From a checkpoint of a small transformer trained on Wikipedia: 254M tokens.
MLP neurons of a small language model. Each row is named by its layer, matrix (down: output weights) and neuron, and shows model dimensions 192-287. Each number is 200 + 30 x the weight over its row's rms, rounded and kept within 0 to 999. A neuron's up and down rows have the sign that makes its largest values positive.
A block is one neuron, or neurons of one layer that tend to fire together. After each block is what it responds to, as a language model described it from the Wikipedia text at the highest values.

L9.down6,205,168,154,187,216,210,188,246,267,163,191,198,215,220,202,201,153,206,154,187,220,204,167,202,194,165,209,254,195,157,207,181,136,173,244,175,201,239,219,232,234,220,219,186,268,175,211,161,203,235,241,182,273,131,266,199,161,234,225,172,199,210,152,190,161,187,196,184,157,211,196,222,182,197,251,184,195,201,211,193,151,157,206,197,165,244,215,209,200,166,174,203,192,205,167,206
L9.down49,211,248,232,228,226,205,200,172,154,253,221,203,141,232,213,216,234,236,225,158,191,182,152,171,195,178,223,174,178,195,188,198,222,170,193,176,224,181,241,229,200,213,204,278,209,228,185,236,203,200,226,240,253,227,171,215,263,181,180,190,182,247,162,187,136,237,237,177,177,220,222,248,120,238,200,202,185,198,201,172,163,197,225,173,220,246,137,208,184,179,191,193,264,212,199,184
L9.down156,233,214,193,179,255,208,139,248,209,225,198,191,223,257,182,193,129,171,172,152,240,170,220,168,256,212,202,217,204,196,166,232,228,177,227,168,169,200,236,177,211,222,157,191,231,151,232,250,210,187,162,217,202,203,238,145,187,181,225,223,190,242,244,199,151,213,193,225,177,192,137,219,207,175,248,198,183,210,203,225,213,208,186,189,191,159,248,198,179,203,225,186,217,191,226,211
L9.down234,190,162,211,185,236,175,216,213,195,169,240,250,183,164,226,176,210,230,185,174,222,159,181,232,252,218,191,142,206,167,164,195,174,211,199,213,228,224,225,239,187,212,232,197,249,161,258,262,122,163,187,224,221,192,270,153,243,218,205,239,204,230,169,180,191,211,224,190,217,174,191,183,168,166,216,173,166,231,232,221,234,230,206,187,167,163,232,237,255,229,282,211,240,200,207,236
Responds to: Place names and years. Place names (state, country, city) completing a location phrase, often after a comma or "in", such as Sarasota, Florida or in Australia; also year digits after 1/2.

L9.down133,209,191,210,183,194,185,200,193,262,220,215,190,159,204,208,228,204,208,191,180,254,179,184,208,196,200,158,222,160,189,205,183,239,259,174,205,199,153,167,179,200,192,209,193,236,255,194,216,239,192,226,188,215,204,222,145,185,239,163,233,190,191,200,178,256,204,214,156,208,245,252,235,159,242,223,205,140,246,236,195,203,238,187,215,218,180,200,225,158,227,165,171,208,200,188,217
L9.down231,193,172,239,195,206,191,191,215,190,233,197,195,243,200,207,240,225,212,202,221,217,216,225,220,237,189,191,145,176,223,230,250,217,211,127,226,143,235,192,161,187,235,186,128,154,210,222,220,182,147,195,233,181,231,180,174,150,143,202,190,200,177,214,171,254,188,200,104,166,135,240,222,178,217,191,178,210,221,220,208,186,208,146,268,251,204,184,221,174,189,171,198,239,235,228,213
L9.down353,237,195,191,210,239,227,190,244,246,190,143,183,222,237,221,181,194,188,171,172,199,218,196,233,240,219,221,166,205,182,205,130,186,205,219,148,233,208,188,179,198,231,173,240,190,184,182,220,203,222,242,182,212,216,135,183,213,183,233,210,240,226,173,253,198,232,221,189,171,197,198,256,217,273,174,228,258,196,227,207,192,206,234,177,228,191,249,137,210,180,206,221,218,231,224,204
L9.down575,217,196,192,227,245,230,258,219,182,173,224,155,171,177,236,221,235,207,231,138,168,210,220,205,255,185,219,214,178,181,259,205,206,225,189,102,243,203,228,159,207,217,175,248,220,208,196,141,188,175,201,167,170,237,246,224,158,230,204,211,202,206,179,185,222,187,197,239,193,243,179,177,213,202,177,193,238,235,202,191,171,221,215,200,151,196,240,227,190,264,196,159,237,188,164,222
Responds to: Ambiguous word-initial fragments. Word-initial pieces that resemble function words, usually right after "the", such as in(effectiveness), in(stitute), as(piring), on(going), plus real "in", "or", and "-ly".

L9.down76,219,216,214,206,169,234,187,205,228,255,223,229,219,256,218,203,219,212,168,168,216,169,180,177,230,189,200,200,192,234,187,211,226,246,193,167,223,190,226,226,210,222,244,196,198,208,144,176,215,215,167,218,184,219,171,220,148,227,188,247,174,211,127,302,221,159,191,195,174,225,183,190,240,223,158,200,244,166,147,243,222,206,237,178,204,190,166,198,209,197,159,221,224,185,201,195
L9.down240,191,175,205,163,210,244,134,211,160,231,199,235,208,156,212,181,215,195,189,228,198,171,222,196,193,208,223,214,190,192,223,213,180,186,263,190,178,131,175,224,203,204,182,222,231,207,157,186,238,245,189,210,240,175,204,190,168,179,173,246,218,250,191,231,206,217,241,252,160,218,210,237,219,182,234,218,201,207,156,212,175,193,187,183,237,164,178,218,171,232,179,202,163,217,215,209
L9.down269,207,215,180,179,219,205,172,216,211,187,192,171,171,202,179,227,132,231,233,133,192,188,214,185,232,186,214,224,199,165,186,188,183,142,200,218,206,179,168,171,166,199,181,191,234,215,172,196,218,302,215,209,187,186,199,231,236,223,143,144,252,203,257,225,170,222,192,224,163,263,169,134,185,214,214,207,229,275,163,203,233,222,201,203,207,232,268,195,134,177,207,162,203,170,226,156
L9.down382,222,205,207,182,195,233,174,244,212,209,188,184,199,143,238,217,166,178,196,199,157,172,182,191,163,165,178,205,205,218,188,175,223,166,183,203,171,228,188,204,188,201,236,202,227,263,210,201,194,226,237,232,224,197,205,235,269,155,155,197,198,175,248,200,185,189,252,206,167,212,208,109,173,187,176,203,166,198,218,152,200,213,216,201,163,229,194,223,162,215,150,195,213,205,227,225
Responds to: Mid-word subword fragments. Short inner word pieces of words split into several tokens, where more of the word follows, e.g. sim-ul-ations, gen-om-es, encomp-ass-es.

L4.down354,212,189,247,241,228,227,209,199,216,232,167,194,149,208,218,148,218,205,218,202,155,245,220,203,210,191,216,243,210,178,199,220,273,225,215,142,193,229,218,205,180,194,235,240,190,187,140,180,190,147,250,213,218,202,219,179,185,211,206,213,197,199,233,234,100,213,182,186,248,211,188,208,209,204,186,243,166,209,155,234,198,240,224,221,132,183,182,226,298,190,247,166,231,275,177,202
Responds to: US states and place names. Start of proper names, mostly US states, and of dollar amounts in sports, military and geography text, e.g. Minnesota, Texas, $.

L4.down347,235,240,190,170,204,228,173,186,255,228,227,167,203,208,214,159,221,228,211,164,215,215,217,191,211,204,171,196,190,200,188,178,277,204,142,196,221,190,128,168,237,178,196,247,220,233,214,202,165,232,204,257,254,161,204,201,215,220,233,180,232,221,162,139,245,253,222,186,195,203,204,199,251,254,260,177,174,176,213,254,206,281,166,212,202,196,210,222,271,192,216,199,239,258,157,164
Responds to: Ranges and degree modifiers. En dashes joining number or name ranges (1977–1988, 7–2, Ottoman–Russian), plus adverb suffixes and degree words like -ly, highly, more, most.

L3.down258,240,150,173,206,174,205,182,222,144,171,204,208,200,186,224,179,243,185,213,191,181,167,158,160,215,198,272,209,257,235,194,214,235,229,205,175,222,169,167,181,254,193,223,227,160,200,242,240,257,169,216,195,242,203,213,223,172,188,211,242,204,154,183,225,180,216,185,163,201,195,258,211,201,201,218,209,175,250,141,260,185,186,131,185,200,179,232,177,145,236,201,170,208,216,177,205
L3.down278,190,209,195,187,200,261,176,209,190,197,260,212,185,216,119,175,188,228,194,187,188,252,189,177,232,201,170,217,211,191,204,206,138,168,233,202,193,224,213,221,188,161,149,211,214,201,211,231,136,245,193,194,175,207,186,205,229,178,222,192,180,185,195,202,175,152,230,177,239,159,195,160,214,236,169,237,211,203,182,263,148,213,178,211,205,205,279,205,196,218,179,159,217,172,228,230
L3.down507,190,206,227,189,237,197,218,182,171,181,128,189,203,218,215,189,229,210,219,197,245,174,234,221,193,185,216,151,278,217,168,204,231,184,180,129,202,182,181,109,228,166,243,189,200,162,191,186,234,230,222,248,194,189,220,214,188,214,180,183,202,179,218,186,134,187,180,166,216,198,240,211,213,203,174,262,197,191,157,238,205,198,240,226,218,190,197,179,267,220,239,171,245,185,193,217
L3.down520,176,211,205,155,179,220,185,248,237,207,223,257,158,238,274,184,171,214,196,200,207,197,207,190,160,164,224,205,211,204,210,181,185,209,150,198,168,177,239,166,149,151,191,222,185,188,200,204,217,182,185,229,196,151,260,183,248,216,113,225,208,207,205,195,178,198,136,155,195,169,209,153,219,181,171,162,225,200,209,195,219,214,192,205,247,179,213,160,232,175,194,197,203,229,191,169
Responds to: Place names, mostly US states. Names of US states and big cities, often after a comma or in, such as Flint, Michigan and in Berlin; weaker hits on unique, re-elected, find.